MLP neurons of a small language model. Each row is named by its layer, matrix (down: output weights) and neuron, and shows model dimensions 32-159. Each number is 500 + 50 x the weight over its row's rms, rounded and kept within 0 to 999. Numbers have three digits each. A neuron's up and down rows have the sign that makes its largest values positive.
After each neuron's rows, "raises" lists the tokens whose logits its output raises most directly, leaving later layers aside.

L10.down162:527619467434399494544505467470444541459436485515486521559481475444468470489498459475445487457520448468615433540570494487505487527478433532405492520577494511488490422528532462438521427527443440484476500501486542508539558483455561486567458473395535447544500536584394527433504605543533518474382581397449470350523465555542565527468483463532587528469489532532507568518536501529406509518501
raises: "wan", "'", "oon", "la", "ai"

L10.down951:547454444504479505574513439475508523516437465494525353494406395513508394534618563530384498451503480472471502473550576498533533562470498508445602389539475516522527478481364477450509543541537502502652426468441480452542492510504556473517579493485541481584517462510484493565483563544457556597562500493393520493498484529498560551458585471490644472433468527521551550547543534570542447512485
raises: " Service", " Authority", " Office", " Organization", " Union"

L10.down869:555559407459433401523459591567317527457413503562549517549443460481484521541520508464560547491572488491470536466436540457473476573534477566541513556522574461485534473386524529388491480374439532521511461526536490532477494508506526474488526524476466525517486518482451531466483517492488444483554545510502411580511566539464611451509500471455496501437438539561439522389458535503474368590537
raises: "hi", "hab", "h", "ha", "hou"

L10.down630:548488475483502492530504507507524497506509577420470502529519488360471476433544533473513503551591523468523521474533516414548538424536554497532465537450406466553535451482535445492489483439448526538511469484487498606528485490507583517533454481439446500431447482413545528357541450598487518545498375530487471483541483538459492533564429602499514528487410515480366488497532465512483474568550
raises: " Justice", " judge", " trial", " appeal", " court"

L3.down241:488524535567437488552517523540514534388466404554613516433595595551574609439540508560430514519520517473498421530586549471513572494437449462523507490487505578553546531443464491511483428437478524501582555394490452577476468479446519487534495509506533506457484447478512416430494376364544469449528579613423460510455402478447471385489557501524449523434448517510452512462517536449440508515566
raises: "ay", "a", "ab", "am", "ig"

L10.down381:516508508463543505411432516585562504520549504481531487504571473491418527561497581505452503542594451480419439537535593452526476530432566558551504574506403538491491543401569502586518509450514426510366490463478496455494486542504440531538420534540494532555523443418518498476465489447437604440348527559457510464522366561490499503519559481496517454527614463426540592451551484540420491475468
raises: " grew", " didn", " took", " began", " appeared"

L8.down67:484474480439489515573448527473487569503509540521489500459429546534523510439527513480502538428429551402504486586417463459467460448430495549492432517537496550471485500488567518503589587504459488477645432421519593505527524525558490550519615504481556540449596474414594407514509445412414467461495492518484533480505422435565541495525501463476449529449502531560482522440526577398484588517491
raises: "z", "ze", "law", "za", "ow"

L8.down523:468506512508547502468521497459514464517523612478488440417489526529541416529501476539410505502486511480446516580531408484500499469565517550392490411441599411464512466523258439450516522554487383464504460494449374558534570512545549479471552509564580531453526486494430447477531519371586450400563542500422490488491432465580487557514541490527507542470499459535564455498395456556457556448544
raises: " himself", " themselves", " it", " him", " itself"

L9.down124:405499458446436412547508508534568509494499480503463516460475597507540528441443564455482415493499497526465485455466310466560521570523448550426551553416510483502415621460459486529569473469562490472584462523455550439462539484520448553486558573599414549513458507463493488503442418526507447499506482543632410500480609599421447499441500510500460642554434503503627514431487469526434505456537
raises: "ath", "athi", "adi", "athan", "anda"

L10.down1119:488510459459534550506556479520510490502589504519423534478501426411409585490392468457556491548418515559476535560441526429520420446588561496574563486448527480554420499434484386433579536477547555533555564414469525498467474483542563469606467421500519548522501407463494477465494460518508585429580435508459523424540526430510503472570476472456532376445446496526596563526516474450471604498497
raises: " ==\n\n", " ==\n", " ===\n\n", " ====\n", " ===\n"

L10.down1180:484535522432426414559563494505511451463501578558473460481404488539500484487563518510524460485540429497596503538517553519509378603398544583541462547575517512514501566556488586456475492458442462508537498479423513518534475503577461528543618524458529484508553533576542458467413417572493534534518559529539532542431509458440493491506497448464482436448556443449521480330562406542473509518473
raises: "ung", "arten", "fol", "ges", "ver"

L3.down1155:530407452500502508484517569547407526465456502478502479482481572506437436470416503503540512527586475444474516551417477459493452466452502501450574520542506570548400552484574460479581483445515419555518600538510520522508505586553586518472504574365431439564530627472464469536551492557478503564505539547492469491468455544475492478479479521448574514476505482522515516482544429425438457615459
raises: "ya", "ha", "erv", "als", "yr"

L10.down15:559501421565500547483535557522439526514521496487507520543551479402502580354442535584493532507567519433538529502536443601501443515318477472481406576467486592497497528474526572452451397423503560521438451481600471519509559519535625431532491354417527521464513500555538516578458590460442462369535452542501504463490493439436459531498524457441566533520497499492521536543429538550488502493515
raises: "23", "21", "26", "25", "24"

L3.down126:482464543523515452480484533414498500529477470511460516467540482524441530557528531437535520501555511467549506482506547444591534535503540554490544449545502478397481455458394495523497484541493593414512523411546469519566503512490526525566468469486506513522522549489448480480515425540547486554495551519536467598562508506549552497487493426547561476447488420601557467474425666591561474459406
raises: "za", "hou", "um", "zi", "ium"

L10.down987:514550505413516530479481472551404502573512495467478462506487526565506526648507399495448449490604592443498486516471469491512526465552580563443559481572436524469497497432478527512520565552515552505436482609497525441430440508543484572483547397510518483502444585518469583542507513506471475427468522559558517452464516459454508483616495506505472525466456543498460516508522498437543471530529
raises: "le", "on", "ons", "ick", "les"

L10.down270:443516512495469433431571491532575379551497451533494494518463588516516602472528456518492539497493514494495398417497547495497459430526497456477570528451496461496450501472483494467537499532474447534559528457560448470464499542532486534492473461461571503495456482419514541429587533546466553536544384401479552476499506460512448507552466530446482507412537449412519542501522464476433502493479
raises: "ito", "ita", "iya", "iga", "ii"

L9.down1248:457511517433411482459536487588506560530456508481499411487485555500613478497544474500450479446513547415442436508405526486555448553507517422558533423481570482440472429463386390457538419432389510609575518523524461530502419509569573595487530459480580517550459557537548573483576510587529618463554391531449383473503502533577555417484569435548590473520507431453463570450513412406481475529461
raises: " killing", " creating", " making", " losing", " becoming"

L7.down1066:401497522494504502508525517496549434422587484524527498355457523470494490581545422466489512546474380490517536521554481562495485554470527588590477488524517529512494458498475471507555486441539578481485500529443528570550540438510546565500592528518570514520496539495498582453509501495566490505472455523599455433532503420470467481527560493463404512414453491471603470436568460549461511521487
raises: "qu", "que", "rand", "r", "ian"

L5.down216:546540451501468439491553520523423532508465507530462497551395496503448579508549418503565536539514507533547430539419525570568455514477498528458457439474435609538476492479566423523442605461560540550545549485402516495454554454489435406507517487484463493402480402443500511460450595513592437534493446524485474454482534459530527583417504430421465542476548537539592511480581504456501542393558
raises: " scored", " contest", " winners", " competed", " won"

L9.down614:430498415530403521478497482472540472530402514398499581517429485454548536495502578537421474502529563555580479516450536508514595475545457449463499520447572424480493545542345444414575527511395545504482542542457455546521546576472527465365454463486540539486454543553534509521577570466428478446546418540554517493480552433469526415515555424438502535441502435536553587548436517490581512516457
raises: "ity", "ities", "ously", "ations", "ess"

L10.down707:669488536442450513473472542579579486558537434562512519408571501525516547513362471558535496462549474553491593509439541533486531510476579473489529520579507584433485500425355514521515572463505468539470460589440483471481593502574502443444473529582514399479445485501478497533552553414466488531562551509468454576561448446465540474450497507504501452544490478406476468535547550544488558481453
raises: "olog", "ologies", "ories", "ology", "da"

L8.down596:396494457484485460511411536531621566557510462513516508537463525490504583602541627560395448427431482500491521486538528504522515504449444501515535511497436474500473426520525501547478498492520419451455507505676507535554463511572444535497566563444557595590507495505567441565438518406582554475602524492497375495531470510510561551500532405517516436488436564457531456501453528504435531526505
raises: " all", " both", " plus", " many", " among"

L10.down914:519464474505487455438464442495512421468495509479531405517499600473502442504539509432433468439408532460573552471533517496497544537479499456522494529370473477483400516524366462490559477465496515439458487466437535538384459492455620532530490568489550567473500489481508405552486503358497459442480487429478458536496464493493543501446525528409653513509490482532493513444499526459557510464575
raises: " \"", " “", " '", ":\n\n", ":"

L9.down1028:549487494443487464462467477514471519527609520587539505532534499482498604519458469567426503524544540520557464428549514411515590554486404499463522523424526530482560460434458504459533530500425531491510527508493441454521527470507582533442494588471416472561515517464577481517524497503543507399466511455535498495582464508491518395594603546583477487507506484496517402510420530505444574539462
raises: "own", "one", "ought", "oth", "ee"

L9.down89:493545469378506454549536433501482537492578357478606541478539548472438520413581555505474442510515536535491468564632491558454507522537486440527589513514444579447500587443503499520508503459574620524496525490474450514464518455525507463505486483551494509465489434453473457431551472460512455523460557445590533400493561443490484503506382536497538550503494475407570535510494622568520460471493
raises: "ist", "isms", "istry", "ists", "istic"

L9.down956:490511446509439498537415497519513452536515438479465415528498420444524436499486471553492464509505586563487410541503526518473546554531574464427490473551535468536534518492377561548513469572504465520541482385490511551518478440552544424418554486542579471493464480503495435553549425537434481559456480514504576583526493439519561400499507437597430448440468542444501502492458479535455533473524
raises: "ually", "imately", "Professional", "ious", "ients"

L10.down420:516504538510560531487583494461517563445478527453565458448502446568569548515435456524539497586450489458443600499456470375494444491510532457475507465531555512474523494496411520523542530492599525461439539568496513426518479488548468513457521504455538439393539505504571424370592489534510578443496395520487541502470450560572539498511465517448520497513500529511502582421482483518500478484449
raises: " they", " They", "na", " their", " them"

L9.down27:505645561519559504521529559558464523480492491470325424438465442495473568559606599511453456532489498525470535471460543573494486459563455410470560491524469489491532486432452423606514494559521530490493562476555508501466482467500545574506441427459463543596472531464560531554560617376499496551512606439517477432504525539497461484526470566579516509477505543480397499594431605495507491414482
raises: "ered", "erg", "ches", "ery", "erm"

L10.down613:526506440448507578521518502465537424454521618501485455486483458540388437441582514452419512483554462495424483478499582508506493534538515530637504554473454516572608505484462555604519590476458513429465566488498573503485510479573506554477461510466519436525486475484524442604474522480575568569392564528440632512446493600538487445546566463554525430461528579492535478473475521445473424562512
raises: " issued", " founded", " released", " installed", " enact"

L10.down780:415499387542495427523422531518495415600512541503500409529530463539599490555404598552567522559454490609531499461530529528567526482593598517514513431456568562456467462597535460486436498551460546481371446405552477486473590527496531466550449563476482587472516466586421512484477430458491436535467586582590536512481562604530488564505516590411457495417499484574479474486515593377423516490470
raises: " by", "ien", "Results", "work", "ian"

L5.down94:499486540484563509566496544509578540372485632461450508545481474494505427492542438529579442528529568509465546422492514466523494505590472382465557586492489542330526479499429520532562586439502491520552471521482494465538567488508543558456531578425552466412496538556503527399494504531587508434568458484469549522548491414563505543558496473499475404563415546418546578471521488475450560614462
raises: " Americans", "-American", " Hispanic", " USA", " American"

L10.down1042:574409407537461380501464557395386551607446499501511500546475561500562524487550500457471469509472458588563513491472499511481468339534475554506456547494461586507444475524536626419549486516507492517489481513488554469468503496521558441529529579540482538602506481550521488485463445472501551499425478485500501506404478496515489515466478474342508457415366546464478479512492530503547448516511
raises: " \"", " “", " article", " '", " wrote"

L9.down1272:513523490562584423576442512526523563494513531503578435478420539489559512464541478547501493513532555555479514434490500401419559485386532509506457467573444503495489506502372382521473569468451577511480547394456430537510526488454476455460426601477463470418390491512521484509529590515501525481478494547561527506500383557489420457561527533527469493493481488536523583543575473467503558498454
raises: "ed", "ement", "able", "als", "ements"

L8.down734:476502488539416440464475353455515531469426497478496470451458440508539522499462489553558516397480540505534465506426477577494559519443428469549481548482486514552495518537456480474432545443448526413451509403439484495513549576512446519522495472468475539460367496552494459511551498503526527457495664464532452531456485452452560424507427584501472589473553549484514566512564537554475544483558
raises: "ath", "ain", "agar", "athi", "ay"

L10.down664:515552454485523491529472523426525500490545485520470531505576555484470426504438617493498593473482572557463516519465432473498428548407616479445506436451436557572510460524392475459467538463510485462570480466521493479635435550555514448520526536446484529513579573521533509509508553504504568468565516600503331430537475474440463477484527490551547567567358505497523580461500464477493499596469
raises: " respectively", " while", " alongside", " all", " both"

L10.down1134:428523583482533573509453486458446464448528511499463470492614499531425493483601472441510466483493550546424547531529506453486492482509514496535527468593632527456512508482350515521474522377473487479564524533536493596522465463522527426529539579529444501507470515545518528499428468533499498459519513600537487554471521565437477497520458506552415542587476464498551515540540586527532465554533
raises: "men", "s", "ice", "ld", "st"

L10.down80:477508460411452577501535565505499508591508594535459555473542596532537476498491512492487443456432404524468475516479485453575404532397554423552544525587635585514545536536492453423489552506473509514527454502467487534538504554414430540476470497495569423486447524530465464508518505545455462489530423504401512516511495484476470507506556431421507490559470543519496553528445513496518553415514
raises: " death", " retirement", " diss", " canc", "ness"

L10.down278:435531446514525537456532491502477440518519440456569455471502437480482454448423528510528553460486468448570559447447513542545482561558482457482457512506587500472506604484403475510445498459456485518511467398495512496518601529489488449531498427412443526498526387507454476578516478542474513565509596494513525477503498448504496503523566470492480573577499509544488596491423528421540561507546
raises: " screen", " character", "pl", "one", " nearly"

L10.down786:466501493500497480478453510368531480548401485448516420529482571446510479437510476504453468442583473408524413504556517477519504446424530502463408532561534499505446510521472384462467582483582444537419415481461529504536535548441464552519491463415457521400416610542464559485538442527603458495525476532454497467485519522555516622573488424521558477598501477508503489469507499538525468477506
raises: " way", "way", "stream", " course", " source"

L10.down269:562426529493452510531482552457377461559450467417418593461603490558447595458479540487462545486443507422554468457516478619572566522495458594446569438522414569546439488468537479385480549523458454490503517506461500516445512518488506548551533531478464557491541376491511555482515559529518544497467454592434428455473516534524480490445582439476473562516494400517439448545465456491505579455582
raises: " championship", " team", " wins", " squad", " finals"

L8.down332:513510477524507504460567464585454511474605425486485537508559499431512449480467473516653471426482510516450475529503542431531435494474573548465533533527614540528478379418422587512463482575556513482473424509470482463455571328509434533555470558530495532483457575579523469546496525497488513542460581550548435551530463557492491411516467552500549483485590460559536626530463559517515531536495
raises: " appears", " has", " grew", " continues", " exists"

L7.down129:468497676523503484451503470556415482460540477546472548486584493526461465507528556526492465505425580493594571548529460523581548518500565508493490570527474429423489435468490400481526447475516470464556470508601473447500510495551498481474489459549553581558565534542505433641399480527516490463527512466524456496492600540380449467513533518574403596469499550457452431490557509562527534553425
raises: " all", " both", " other", " each", " respective"

L10.down495:520471425546478429589534397500562476523612457424516496487420415536490481521574461569538571460436551455501530478560524488518458477493528500533507556480489479407458574469419454536472493511452537536544466531583450575532486458536496476439477421434497545490520525557455587546439528505535509445486464456509498471521481545595494578548483513588490566483592527500478584499533497599474515467441
raises: "ote", "oted", "oun", "aming", "aria"

L10.down1217:529484477468549473537540511507544505479557518524551474474475449376455420504477511526499498458501483555416438486488454481510493544537521470544477499563622513477510468488423555443461509597442435417440557446395476575496462519602525476464400509500525468474464497523544551501547559460484577517511516527392546430457516569513604505545497588542464431495556562498433526484541484549516441457457
raises: " a", " an", " another", " one", " replacing"

L10.down1152:532475619449527536550440485444419491436542486444563409508515514452480564558531467519534429567483452517468524482421519560553569459496499463418429512511514480463496502537533457521455573503569500488582562434496561492472526545530524483464467530503532476449435515476559476542446511489524474420499443452420483449548470564512485478450399586580500535440521515534436498494522542617560481485569
raises: "cha", "quer", "rique", "rec", "ç"

L3.down40:547555499511453495528534444545427586482445524551558527400447491492454603613489435592517517554514477547583519486610482350399456533460510609394524485579506491493468474457481447493485413509444535587450493404464566511450566506527505507575494578447558495485552596497487483487599479501532476546467353517534509498562470492466466439462515434583504497496464592532665423467607532560519480541499
raises: "ch", "cha", "war", "h", "la"

L9.down603:521498516452465467395481526514520464548500552607478426536557563493488440447474534483545503456525489472493411424474498563406616547520473505498514504492491476542543474507549567413502469418485392499604524551474554526394529566442533526570471585547487524487498447496504511571456555530527503481445470548452564536468553522440468484579487518495536474569448392503429462473439558517516426511392
raises: " an", " a", " something", " another", " one"

L10.down823:475613476474529469411450567505541535490524517622551473583512549457479516514539541553461447577511550461466591503504508533451522433484517437503585550554534510464416590546507518548530449543474504594587528496495564578529524469469570547453430519488484488548445496428533484597373604510561471456468466494524499425514453401519441608490487566436489432585590565582488403582522402518509564491519
raises: "esc", "oub", "raw", "oz", "eed"

L5.down438:500501574555527485583522465535533476445548560454441421527588463554495386463492541488440451511444561603552587432497492515462427381525414480550556525429536438563580569532391431492523499481521475408449540544492501475470488508502531536500519489555506479393405496599525468422460465513525516444477594565575509481418479515480547490459566450442461498519506582466521478476549547431452553525488
raises: "ous", "ver", "if", "ier", "g"

L10.down119:454537462402517442560398486489468514475517509485493463522581513536408526512443539505513575475562533509551527468471488443549565561540586497504521521554532547523548460583406558432489573513494377376561474534538577561554564527440495500570487499523540452464519455464446484507526394483458547531471544491590435412514509525561630435528445565499505437498510494580323474529561468507502450550580
raises: " another", " an", " a", " something", "arth"

L9.down1261:476516496528492477581519442530528493575508517481561448451521501453624491533560495458417485527574516447515388490470458576461582509473434506519474382457552419545463446528426465591497549562472521515505488591560430459499462475525460451385454466555614539550570597541479401441533518485421526424493488473481498498600542513516384517472416504493541514477530486536521523429484511514469560495451
raises: " time", " year", "ence", " week", " night"

L8.down118:475558529477470587388528496503523537523476537442533475453577484441398481452614579548535446547546558455487481496558482531452556452476553426540334572522521543500587449514568504486518455536493514513492540487583525508475549341500501505563511479540431464554416547541559422536442484604530501508537497508459452450526495574480441493361518479477577575525498615459559495511495498473594493448504
raises: "ach", "aches", "ment", "ved", "ade"

L7.down1241:436498480541485618452499522503545466564598513414437480520608497454465486553487561519440530486373559470518466522575463544555480553556455440535542453450504508517472526527510537449464539515494449574498506481514547566499487489490507432417452555565386546564484513477500500511482488497345452541448493543568560433453491501418625457568544498456457499506530506589498491414399427452443573424523
raises: "|---|\n", "ity", "st", "g", "s"

L8.down435:549565451568425555497450450459584522489542503401506505470493479495533529472609515543358519477504514422481470532494508506537524439537495540497401578568523457523438500495392380485567510568462405516539492569396519498508477517474481473571510520512576450477575513513542477583482536499548463500581520568490497368388522489472565583467571416492564487524602515481556590461471557497482505453542
raises: "ez", "att", "eo", "at", "ath"

L10.down919:436575551482578515466451471419473454518535535527435525464541547487549488536450453497392494580489481565485469522412475547462498435520472450600405504502495466515572490460521493474484465583418506550453537501462434488546533451528514368553524508472559509461532482488581499519486428504592572477414475501508483544450598472566414549420539419397606540480472487472518548473526484544561367535440
raises: " first", " period", " next", " time", " consecutive"

L10.down1167:530536522446467515524484474605538569502472516537400511482506461516530465595537495521585496497637501573515416492433450524469552510443572530526397491541515548494439424557435508483537519547551412516483420465494468496517479481476508512395452525471527571420469447416494501492537372541461509540607506461538456625597507568609493472553433621501372468511559467518465508455579436433509454444541
raises: " bond", " connection", " line", " link", " influence"

L10.down578:545498474494457462572510380460515493498544420507559428458666527532480434530438508492523510574535464546471513528476504470459501473439603530476444454521489461465600516502402522490486594518502448470482484533516508493361479508509487535559467558573541542536426457535515495465477471488382544493520492508510503535393430498401535532551528353548494577492421433411451437513505540518501527514458
raises: " condition", " state", " way", " order", " position"

L10.down1226:510487519486427578524433530519484455432411472521457478454471533430513507392475413537469514577512493536449412492450458492482573523512663486524468418535526518541556410507381533630547520418487526561528507461544581529557565455579506449485506505567541478597442447560475515505554463509456504567500441522483444572440540566491550449519454501448558415465549521547499427520499526534417481574557
raises: " this", " uncertain", " unc", " record", " reason"

L10.down541:498537521459436431449554524528444479470516451551531488559475551468476538422481521503467443520530449493547434535585380503512545492501498463525457423429541493510563462424346509460497490483512512535598487419566483431481444491415547580460532556521523554406534541577505443396463529450636556522402524576546488450508475562562489458511513523566477585456478605529432528518510483531443504442504
raises: "-M", "-H", "-T", "-C", "-R"

L9.down923:466505449524524436531478533527476549547426425535547524537420480521471557469495459545524458490536408430515512545499531470521452541447394481483536480514426456504439481569436408507533428496452472526492463414434484513454505495531496459473460523466415529442509515498527473527539493553500487558564430602425421593510552450502512455419526525541539408516506521522513490473449455516533495438483
raises: "al", "ally", "ality", "als", "all"

L10.down1062:530473600499559485570600539432445462531445418518529458402540463401493428492365516518449518467462493427462485502484532477484591476569515504493434408529470495476525457472545487480494536536445533555651619519472573552569467497575509543459564453514460493466488523475463520466602457500592544532526469482547549539503403470428500596496468513508463419442491551453504490489491537614480503427602
raises: " which", " whom", " whose", " example", " where"

L10.down174:431513503484434480451525550435534516435513536543564444393431418481500450473565541540435522475496635472422501423514558483418412516472502474472493538515532508522535494585417449439512452590563457480583399514446472569510425491466443488600448403484506515493472514482523434405536511484514504476527517447542479522508422502500545414583428534460499458404507542415551514514448498495452425578484
raises: "fully", " themselves", " itself", "ued", " himself"

L10.down500:465436476497443636480507461516511508543498516541456498611507441471512524566374395473470487494499532495544526425465537525440444559464477542607498414593557554539545471594463447507526550480500428503523563479444516528493440611485479448439501558497500614490408518467504465468510532590526576560484514524440576496483389436478507513503541491452452490501535498510507554535527510539503462430524
raises: " influence", " promin", " choice", " space", " ability"

L10.down666:510488533458455499579478575447543539513511454500533503539433447440483534454514515502614558563437432466540444519541570523354500452541475555497627579500431477415509545428420511443535455478558456496535522525418516503468513538478542442448575493539537565501519489547567534518473425496493509549525466583525498480529564524497503466487615521427489525464515448544473494487510441496472443415484
raises: "ism", "ists", "ist", "ical", "istic"

L8.down677:454562505498596532460548549538519356499413477505581481536563460505520518461467500489467616582536519513475499520488450499552504511530473464470518566469500495496442432512350457510455537505535504477499596501440465489504542455556453564550505402540445447490527552525596493527351459460499507539500507451541547448572482493556480494501477486470495572501552498506536460484500526490460502550557
raises: "hold", "ite", "urs", "ification", "ensen"

L10.down358:494504432552460521530471479340599545395470541518515538489486604484495525515458482493475539463404519643490492510542428448487494439543495500500504568492551460494531496439568400449508469496526562578554534504513461477503476536476398555604452539540605528506463512509420432497509572532543538573441486503520533486502422542408517529483461489580546485548532517385532556568543491519635489497575
raises: " find", " try", " win", " take", " achieve"